python train.py --num_key_value_heads=1 --positions="rope" --rope_theta=10000.0 --qk_norm=true --decay_fraction=0.876 --final_lr_fraction=0.0 --max_seq_len=256 --dataset="wikipedia_en"
MLP neurons of a small language model. Each row is named by its layer, matrix (gate and up: input weights; down: output weights) and neuron, and shows model dimensions 0-63. Each number is 200 + 20 x the weight over its row's rms, rounded and kept within 0 to 999. A neuron's up and down rows have the sign that makes its largest values positive.
A block is one neuron, or neurons of one layer that tend to fire together. After each block is what it responds to, as a language model described it from the Wikipedia text at the highest values.

L18.gate55,221,240,190,211,192,179,234,226,218,206,211,221,197,240,218,186,174,217,185,228,186,197,221,177,205,173,205,204,201,202,176,183,167,180,196,205,189,228,224,209,241,207,211,170,192,225,189,207,217,193,147,215,208,205,187,214,158,200,196,182,179,190,180,228
L18.up55,208,226,176,203,213,215,190,203,145,208,196,237,217,224,184,150,190,218,233,201,222,205,211,200,239,179,177,195,180,252,181,165,203,236,182,228,192,206,184,243,182,190,219,193,209,218,164,216,206,148,186,176,229,198,223,174,190,193,202,183,185,203,221,196
L18.down55,227,191,178,212,205,201,213,214,174,207,214,221,206,161,228,214,215,198,205,195,196,208,188,180,159,201,201,151,197,228,172,219,201,232,226,204,193,208,204,209,165,239,228,191,183,175,211,204,211,239,175,222,203,181,204,171,217,206,176,207,192,217,196,229
L18.gate75,204,212,230,217,182,195,213,200,214,207,208,176,211,251,218,213,197,202,187,167,201,206,200,215,213,191,183,192,222,193,197,204,201,202,218,202,205,161,188,216,237,185,242,177,193,193,213,190,196,160,232,204,180,205,196,178,222,241,193,153,189,190,207,216
L18.up75,221,204,207,239,156,187,205,188,213,207,230,202,194,211,212,172,195,198,212,207,232,189,186,166,204,170,187,177,200,209,192,220,196,198,203,204,214,176,224,218,193,198,230,215,192,182,159,212,181,189,212,201,201,210,208,217,224,210,203,214,203,210,229,209
L18.down75,210,198,193,181,186,183,201,192,202,212,195,199,180,225,207,196,195,174,176,211,200,187,198,211,237,186,210,180,170,188,228,193,213,233,190,217,193,193,201,199,198,209,265,212,205,203,191,211,220,171,199,197,219,219,230,225,166,157,198,195,180,221,195,206
L18.gate151,198,217,188,223,169,185,192,203,167,238,240,181,229,239,200,203,188,199,207,204,168,163,188,196,181,207,228,195,197,213,188,235,177,197,207,206,224,198,195,223,223,180,207,191,210,216,228,211,211,182,205,205,213,195,217,182,187,183,207,192,191,182,204,219
L18.up151,201,234,195,165,219,173,191,188,197,192,222,181,235,202,190,177,180,252,200,174,194,174,182,217,172,209,183,198,200,168,180,206,174,225,204,225,235,181,205,198,205,183,203,225,195,215,198,238,225,212,222,207,226,217,195,205,176,207,210,171,229,162,234,212
L18.down151,165,223,201,194,232,197,209,191,211,206,181,223,194,218,207,167,178,241,263,218,194,213,231,182,181,168,197,173,212,199,228,205,193,168,190,218,188,194,237,211,225,188,246,201,179,196,162,183,199,228,185,203,225,220,227,188,180,199,204,187,200,179,178,176
L18.gate326,148,212,223,207,195,173,207,200,190,200,233,194,193,196,216,224,173,176,172,204,196,187,186,219,208,201,200,191,185,196,221,203,206,193,214,212,189,220,205,176,211,230,205,207,184,194,191,197,159,207,214,214,159,203,204,202,174,195,196,219,249,158,177,185
L18.up326,220,191,167,203,222,215,224,221,220,204,197,229,168,225,228,210,209,208,173,210,219,188,198,224,234,210,211,162,192,205,210,178,189,237,187,230,219,195,223,226,187,192,203,186,189,223,211,203,206,223,222,232,170,233,202,187,189,207,201,213,197,205,228,195
L18.down326,235,214,208,169,215,213,260,191,170,183,188,166,175,208,213,223,231,187,206,211,187,200,200,187,216,224,223,201,179,178,200,216,214,228,199,208,191,205,168,205,228,208,242,216,179,228,206,228,224,211,196,174,195,171,179,225,183,214,217,197,177,207,202,174
Pronouns and mid-word fragments. Mostly third-person pronouns he, his, it in biographies, often after "where" or opening a sentence; also single-letter mid-word pieces like year, legal, access.

L9.gate372,191,199,190,217,238,219,230,205,146,152,227,195,200,233,227,214,215,226,202,195,193,193,182,201,197,204,195,174,212,200,217,205,175,201,172,237,206,167,193,191,224,228,185,196,223,199,211,207,194,175,215,210,169,208,237,155,215,218,220,250,197,184,228,192
L9.up372,207,228,203,207,222,222,217,191,203,209,208,220,201,207,204,172,198,237,195,205,208,211,177,197,216,212,204,203,202,201,210,175,185,201,189,195,194,169,205,178,219,202,183,208,195,197,201,206,215,219,199,208,224,189,206,157,189,194,226,185,202,166,249,183
L9.down372,188,200,191,195,169,180,213,205,214,199,222,202,165,248,185,232,211,190,171,206,182,204,217,188,192,210,174,207,198,216,185,183,228,195,211,239,195,209,210,194,186,189,212,168,199,205,216,199,209,186,224,202,206,192,221,193,215,197,211,203,172,199,235,218
Clause-initial subject pronouns and articles. Subject words opening a clause or sentence, such as "it", "The", "this" and "which", including split pieces like "I|t", "th|is", "wh|ich", and capitalised "The" in names (The Stooges, Therese).

L9.gate57,167,189,195,192,196,193,167,172,212,215,210,220,218,199,177,195,183,200,195,213,194,185,210,231,223,189,178,202,208,225,166,201,152,186,155,165,231,205,227,175,227,191,227,205,236,179,191,227,179,168,227,174,217,212,175,200,174,194,220,180,223,232,212,213
L9.up57,165,240,192,225,167,215,220,237,193,202,204,232,218,209,189,194,182,195,206,210,191,208,225,199,210,232,193,219,217,189,206,221,188,202,176,149,174,194,242,234,218,206,208,205,194,183,221,188,207,214,203,201,204,199,216,194,162,183,201,202,218,156,209,208
L9.down57,211,187,199,197,205,166,190,184,219,209,211,211,170,181,218,197,201,185,202,224,234,149,207,217,171,206,191,188,188,179,220,181,232,202,173,192,189,199,210,216,231,213,153,181,172,228,189,165,185,198,188,166,220,211,188,188,225,220,204,176,216,181,207,206
Word piece "he". The token "he", mostly the pronoun opening a clause but also word starts like held, help, heating and heroic, plus pieces such as ent and an.

L18.gate10,177,212,193,179,223,220,188,219,187,230,198,171,224,212,185,182,192,198,209,223,162,221,210,189,184,184,236,230,202,199,223,202,182,233,183,239,150,193,181,212,178,191,208,211,209,201,189,201,195,174,214,207,249,222,190,157,197,225,206,223,194,210,189,181
L18.up10,197,206,236,201,198,185,163,225,199,167,228,223,226,226,200,170,210,186,214,209,233,205,221,172,201,197,217,161,240,218,200,228,193,228,175,234,190,172,172,172,196,220,214,212,211,205,208,194,206,216,225,138,201,224,187,199,196,214,208,192,214,216,196,222
L18.down10,194,204,184,226,206,217,134,233,169,203,220,204,224,202,182,186,189,203,190,210,168,190,222,196,214,190,164,185,227,202,235,226,193,178,180,211,174,143,210,184,192,161,215,187,195,219,228,187,199,203,194,209,211,221,225,225,192,168,194,198,236,165,173,198
L18.gate21,194,181,224,203,202,223,186,216,192,192,211,203,183,197,205,194,184,239,182,202,189,197,201,211,222,194,230,218,238,213,177,198,199,199,217,201,189,220,202,201,166,233,241,196,195,176,206,202,196,226,196,171,203,224,174,177,211,178,183,199,182,197,201,236
L18.up21,191,241,222,152,201,170,203,204,188,194,181,188,188,197,207,184,212,199,208,191,204,202,233,228,180,165,174,222,216,210,188,190,196,196,205,244,161,210,175,162,188,221,209,198,191,215,166,199,184,170,185,190,202,200,200,186,211,171,170,198,189,187,263,244
L18.down21,208,174,203,181,175,207,214,171,195,254,239,220,212,219,239,199,188,184,198,171,191,193,199,216,196,211,226,177,188,226,208,177,231,187,170,171,220,199,197,205,205,183,193,178,201,182,168,211,173,212,215,219,174,227,184,212,180,202,161,248,197,186,226,210
L18.gate98,199,184,197,186,207,203,197,181,229,184,186,212,217,208,159,249,202,241,176,193,206,198,226,208,201,206,222,223,219,170,175,210,215,197,232,197,208,209,219,215,189,167,211,205,170,239,171,206,183,227,185,215,190,209,194,176,207,184,217,216,172,185,187,187
L18.up98,199,203,195,207,194,169,182,190,215,173,218,216,211,217,210,233,197,209,210,219,178,208,195,216,217,205,218,184,216,215,232,218,210,178,217,221,250,178,228,232,198,189,199,194,190,194,220,196,182,228,198,175,186,213,224,168,229,221,174,204,165,195,226,190
L18.down98,217,192,213,194,185,187,230,233,178,161,192,166,152,220,163,206,183,192,223,221,192,217,211,203,187,190,161,218,204,221,197,190,213,205,182,180,199,174,181,144,212,229,236,161,212,183,213,232,194,154,206,227,190,204,208,211,202,210,235,190,195,198,190,194
L18.gate311,185,198,206,169,186,170,174,230,204,187,217,203,194,174,232,178,185,190,190,225,191,208,173,204,177,192,195,209,206,217,190,200,177,207,205,207,193,221,230,228,188,215,208,184,201,180,216,188,211,209,203,145,207,153,221,188,180,198,194,171,228,176,209,245
L18.up311,203,167,224,195,189,206,192,190,236,179,244,202,200,227,207,210,222,205,199,201,194,198,178,175,196,201,213,200,207,249,165,211,203,184,266,208,225,209,213,204,214,213,200,161,188,191,198,194,208,168,195,153,207,193,176,216,230,200,210,192,207,190,203,223
L18.down311,177,186,196,191,211,191,191,174,202,195,213,226,175,189,195,205,235,203,218,224,224,215,185,201,191,192,214,193,234,197,171,191,185,218,210,245,214,209,194,217,199,191,167,204,183,199,169,198,188,182,183,241,183,213,201,206,175,229,179,197,185,198,236,220
Ambiguous short word pieces. Short function-word-like tokens at clause starts, often pieces ending common words (som-e, al-l, T-o) that may extend (alloy, They), plus are/is after subjects.

L9.gate66,192,173,210,220,169,199,187,204,232,222,179,206,199,205,224,219,219,209,199,182,195,173,200,200,200,150,174,136,225,186,214,151,189,244,193,213,200,183,187,192,215,182,190,174,188,189,192,199,198,218,239,206,188,234,178,218,188,175,222,189,195,209,172,241
L9.up66,184,206,195,206,178,239,173,228,218,214,167,224,167,211,217,193,244,207,179,184,211,197,200,174,184,205,226,145,190,204,196,208,183,183,183,183,206,190,233,168,214,197,196,180,182,222,187,223,190,192,178,180,193,191,194,210,222,171,234,211,176,188,194,208
L9.down66,204,202,240,178,200,209,219,222,198,208,188,202,190,197,225,239,218,188,194,167,204,203,206,201,201,198,184,160,174,197,174,164,201,190,174,232,204,196,186,201,200,237,213,221,185,202,194,213,177,205,195,200,189,205,212,220,207,191,221,212,200,174,190,214
Mid-word subword fragments. Short word-internal pieces in the middle of words split into several tokens, such as om in Binomial, ter in interest, g in region.

L5.gate72,205,225,202,172,169,170,223,216,237,221,213,175,180,189,230,219,195,211,208,160,172,194,195,182,172,181,223,229,165,216,204,169,191,208,169,193,196,214,223,187,204,215,199,221,181,208,195,203,188,209,209,181,231,202,235,186,168,200,195,200,176,207,199,223
L5.up72,187,227,184,179,218,174,191,181,241,166,211,209,199,190,162,222,192,176,194,196,175,207,221,202,196,205,216,192,176,180,176,195,185,203,208,196,196,207,247,223,212,205,196,216,196,199,210,227,211,202,211,192,209,202,232,227,242,212,202,215,155,221,224,186
L5.down72,222,220,203,204,201,195,185,179,179,173,182,201,196,174,190,185,164,190,212,213,201,192,186,206,206,182,190,218,194,211,184,194,226,209,228,187,201,168,223,188,195,188,201,190,190,187,200,222,224,163,191,177,209,244,237,202,260,246,229,234,182,185,213,172
L5.gate204,207,192,191,170,181,217,189,201,184,200,222,187,194,173,197,255,224,180,203,169,145,197,167,199,173,168,228,185,182,193,229,225,189,215,180,218,234,173,198,179,207,188,209,203,211,187,199,192,179,229,220,224,180,182,170,221,218,218,193,211,238,189,176,207
L5.up204,177,235,201,223,225,201,244,215,203,171,204,226,220,169,198,197,213,219,182,177,200,214,233,160,150,192,207,197,191,175,222,203,200,252,209,210,210,198,218,187,220,216,178,196,199,233,224,220,224,191,228,226,207,227,164,180,165,192,209,176,200,182,215,241
L5.down204,195,206,171,199,170,193,205,195,190,236,201,194,189,168,228,164,190,207,212,200,231,205,194,227,197,250,216,207,168,235,176,187,178,224,202,210,198,205,155,197,213,184,228,204,187,182,205,173,182,195,210,206,206,194,186,192,185,205,204,206,183,230,204,211
L5.gate313,171,220,190,187,179,209,210,232,221,197,205,204,226,194,191,232,208,193,196,237,187,207,199,213,181,203,178,192,189,198,222,184,212,210,206,205,186,185,209,181,179,203,164,212,188,223,200,219,221,209,237,235,223,210,208,235,206,198,175,211,210,201,182,197
L5.up313,211,197,156,172,196,252,221,218,186,200,207,205,149,188,201,217,177,198,216,205,205,196,223,198,218,226,184,182,185,225,173,205,164,227,197,180,209,191,209,194,174,188,195,212,149,211,242,207,210,204,204,197,227,189,198,211,189,231,168,190,192,197,212,224
L5.down313,176,228,172,207,207,213,202,216,221,207,181,187,221,223,195,225,207,181,212,183,197,187,204,199,202,203,213,187,194,209,169,207,213,229,186,211,187,218,221,182,190,226,106,209,189,209,220,215,221,204,207,208,201,223,205,195,214,230,191,199,166,195,195,199
L5.gate343,163,212,223,174,195,228,184,191,188,192,198,212,215,165,229,238,194,174,179,213,190,189,156,171,209,177,221,166,196,177,198,228,235,229,197,211,204,211,200,190,202,182,171,204,228,226,234,229,223,186,189,240,183,172,174,225,195,219,200,178,182,191,241,186
L5.up343,214,222,173,214,181,216,176,219,250,172,198,209,218,188,195,231,251,192,187,203,170,208,187,188,187,202,171,177,208,167,194,180,226,204,202,214,223,211,221,213,235,200,202,179,168,207,211,234,243,204,209,199,225,207,178,203,195,192,191,223,159,191,196,213
L5.down343,208,197,223,197,218,187,200,191,180,165,168,203,227,159,211,191,196,250,206,195,212,199,196,191,150,168,213,175,196,183,192,179,211,214,212,192,223,205,205,217,190,207,206,195,215,212,195,216,222,213,202,210,207,218,201,205,207,197,213,235,185,194,206,191
Mid-word vowel fragments. Word-internal fragments right after a word's first letter or two, mostly "ou" as in s-ou-thern, s-ou-ght, r-ou-te, plus "ew" in N-ew and "um" in Mausole-um.

L5.gate57,189,232,183,150,178,182,164,232,248,217,196,173,205,192,184,191,214,187,215,197,221,201,223,200,197,202,214,188,185,196,192,198,202,161,214,226,214,188,222,180,176,225,224,192,198,211,203,181,204,184,221,198,178,166,213,238,203,210,187,228,212,242,182,220
L5.up57,187,193,197,176,206,159,166,198,219,229,178,222,211,188,179,199,182,215,207,209,229,181,217,208,199,182,225,247,179,165,230,194,206,199,211,201,228,191,213,212,208,199,185,220,185,180,172,168,227,198,210,195,193,193,163,220,178,212,196,156,222,203,219,197
L5.down57,215,262,206,192,187,227,185,206,212,180,179,186,225,190,183,208,171,213,220,180,187,202,204,152,172,228,203,197,221,208,205,210,219,216,203,182,174,202,165,195,160,201,172,199,202,193,217,191,247,185,221,182,214,218,177,221,186,217,195,186,196,216,204,238
L5.gate338,193,228,209,191,167,180,193,212,184,200,199,206,233,197,180,214,186,188,212,214,191,219,198,204,182,194,220,208,196,188,222,183,191,195,205,193,202,181,208,199,214,196,203,159,188,200,148,224,204,219,209,212,202,222,180,216,207,228,227,195,212,216,187,212
L5.up338,211,203,193,168,180,200,178,216,182,201,207,182,231,177,196,199,162,189,200,172,195,184,193,227,189,207,225,190,191,217,216,191,209,206,195,230,230,225,179,209,197,185,166,182,191,207,176,214,173,243,202,213,225,236,181,194,200,223,160,155,226,203,193,217
L5.down338,187,215,177,194,171,197,221,181,217,163,204,176,230,215,192,187,179,203,255,181,162,188,181,188,157,218,197,215,219,199,226,185,217,195,196,212,183,210,186,178,183,194,153,211,232,153,174,201,215,187,240,220,228,225,195,194,211,213,206,175,200,231,202,185
L5.gate359,207,229,196,181,208,190,218,212,205,202,183,184,203,222,203,193,209,199,210,189,207,181,193,192,177,196,210,183,200,176,206,194,175,234,226,203,203,197,230,172,175,197,201,205,199,192,200,227,218,217,174,222,204,191,188,183,245,193,233,144,192,240,225,226
L5.up359,221,205,209,186,204,184,217,198,188,187,223,177,222,221,184,213,222,198,177,187,190,192,182,194,189,226,183,193,225,177,188,179,207,193,248,224,193,191,210,178,185,186,203,169,177,185,207,215,223,216,169,188,184,178,189,225,213,156,197,176,225,206,207,227
L5.down359,210,171,180,204,227,212,178,208,211,187,194,195,167,211,232,199,204,234,207,195,186,189,181,189,149,157,249,192,216,205,237,179,217,192,169,222,223,186,182,191,230,185,201,225,188,217,184,191,214,204,195,199,210,174,203,210,202,219,213,213,192,206,221,194
L5.gate360,189,225,240,191,201,210,234,203,213,230,229,169,170,171,190,207,197,207,214,205,217,212,169,200,186,189,167,199,196,232,236,189,194,205,160,190,187,184,156,229,195,179,191,174,166,220,224,195,225,192,207,181,225,205,206,212,213,214,197,188,207,203,188,221
L5.up360,202,207,215,230,167,219,216,224,225,224,189,171,231,179,181,170,187,199,188,171,225,210,193,188,203,177,203,225,211,187,228,180,194,186,227,188,185,178,193,190,181,176,215,195,182,216,205,212,190,188,242,182,207,202,199,187,179,187,238,178,231,203,225,186
L5.down360,191,197,200,206,202,187,242,184,228,187,195,192,246,211,170,202,192,190,193,184,212,204,202,202,186,193,221,198,192,213,221,171,172,216,243,248,188,172,189,218,237,194,240,213,176,226,196,192,211,209,197,204,219,138,204,195,194,199,210,184,216,210,218,166
Copula and auxiliary pieces. Forms of be (are, is, was, be) after a subject noun, plus split pieces like h+as, h+ad, g+et, and are in "area".

L18.gate46,175,220,161,198,190,185,203,200,209,216,187,219,235,173,205,196,170,220,224,179,210,208,209,194,179,190,200,207,190,195,179,173,213,206,193,201,186,173,205,214,208,200,215,192,176,230,208,203,191,225,167,205,179,209,218,207,216,207,170,221,167,206,165,226
L18.up46,223,205,182,235,222,207,194,203,211,200,201,206,190,208,217,213,229,202,225,184,231,177,222,188,173,195,187,151,166,265,184,220,200,206,227,173,225,186,165,186,222,207,226,189,179,174,212,203,177,203,178,211,167,228,173,184,205,195,192,201,197,170,214,193
L18.down46,240,187,229,195,168,236,238,201,216,221,166,224,230,194,230,181,223,202,210,174,207,205,234,198,245,201,196,199,186,218,200,226,202,219,181,179,177,194,160,173,200,238,163,216,189,203,178,218,194,204,201,178,203,207,238,195,184,212,189,204,216,199,172,209
L18.gate57,203,221,157,224,196,161,216,192,191,199,202,218,229,187,191,257,202,190,207,194,227,215,219,196,154,181,211,174,224,208,191,176,206,197,157,227,227,160,175,207,202,207,223,216,170,216,213,225,178,201,210,162,201,210,193,166,182,184,158,174,196,200,199,221
L18.up57,196,189,198,177,225,187,207,184,195,202,174,211,204,192,208,200,211,192,191,178,246,218,227,162,177,175,182,199,196,237,205,198,233,209,194,193,219,218,198,234,188,197,199,206,197,229,195,216,195,216,191,196,202,195,202,212,172,195,193,183,191,217,188,233
L18.down57,218,204,181,197,194,141,207,201,189,185,186,191,214,202,193,214,210,195,211,201,186,169,222,182,189,214,179,186,209,177,222,210,237,199,171,186,184,201,207,220,196,199,205,192,158,224,195,201,224,219,222,144,240,171,185,174,179,216,212,199,175,214,218,241
L18.gate271,165,219,198,229,209,187,189,198,209,179,190,195,194,194,175,187,222,201,176,193,192,206,209,196,190,183,224,186,180,217,201,189,193,195,214,198,186,205,214,189,196,174,206,233,188,195,201,205,208,216,190,214,228,232,181,185,214,186,180,221,209,183,186,218
L18.up271,222,176,183,194,220,186,173,172,181,198,194,194,203,230,190,222,209,204,185,178,210,206,190,179,244,198,229,187,193,189,203,187,195,229,198,197,179,201,209,205,177,201,232,204,222,145,200,230,220,216,200,183,196,234,172,186,191,210,193,173,239,191,172,187
L18.down271,200,235,189,241,215,187,186,208,227,161,189,190,207,229,222,199,229,235,185,186,162,202,169,229,206,155,188,217,191,202,190,183,187,223,205,173,160,199,182,210,165,233,163,190,217,190,234,189,191,216,170,175,198,198,172,190,186,170,229,201,198,203,191,179
L18.gate353,177,221,192,202,180,154,214,188,197,171,208,204,190,196,212,205,206,193,204,195,237,185,239,184,180,185,210,248,207,230,231,185,215,217,224,206,205,197,189,198,219,187,214,182,184,176,208,193,213,227,209,210,215,219,201,186,187,182,223,158,223,171,197,235
L18.up353,219,203,202,231,219,215,198,210,198,181,203,225,197,192,192,172,219,163,155,203,180,195,185,209,179,177,179,180,220,210,200,195,173,195,211,189,237,186,183,183,228,219,203,186,214,203,208,210,214,200,195,211,195,198,210,187,196,194,236,219,183,206,204,228
L18.down353,186,207,213,193,230,200,211,212,207,178,211,192,188,220,209,199,211,165,159,214,191,228,193,219,219,183,160,208,234,192,220,212,196,191,199,210,199,189,200,200,200,187,214,176,190,161,193,208,212,217,186,219,170,207,183,205,184,237,196,189,201,174,199,213
Mid-word subword fragments. Short word-piece tokens in the middle of a word split into several pieces, strongest on "am" in parliament/parliamentary, also testament, semifinals, replacement, operation.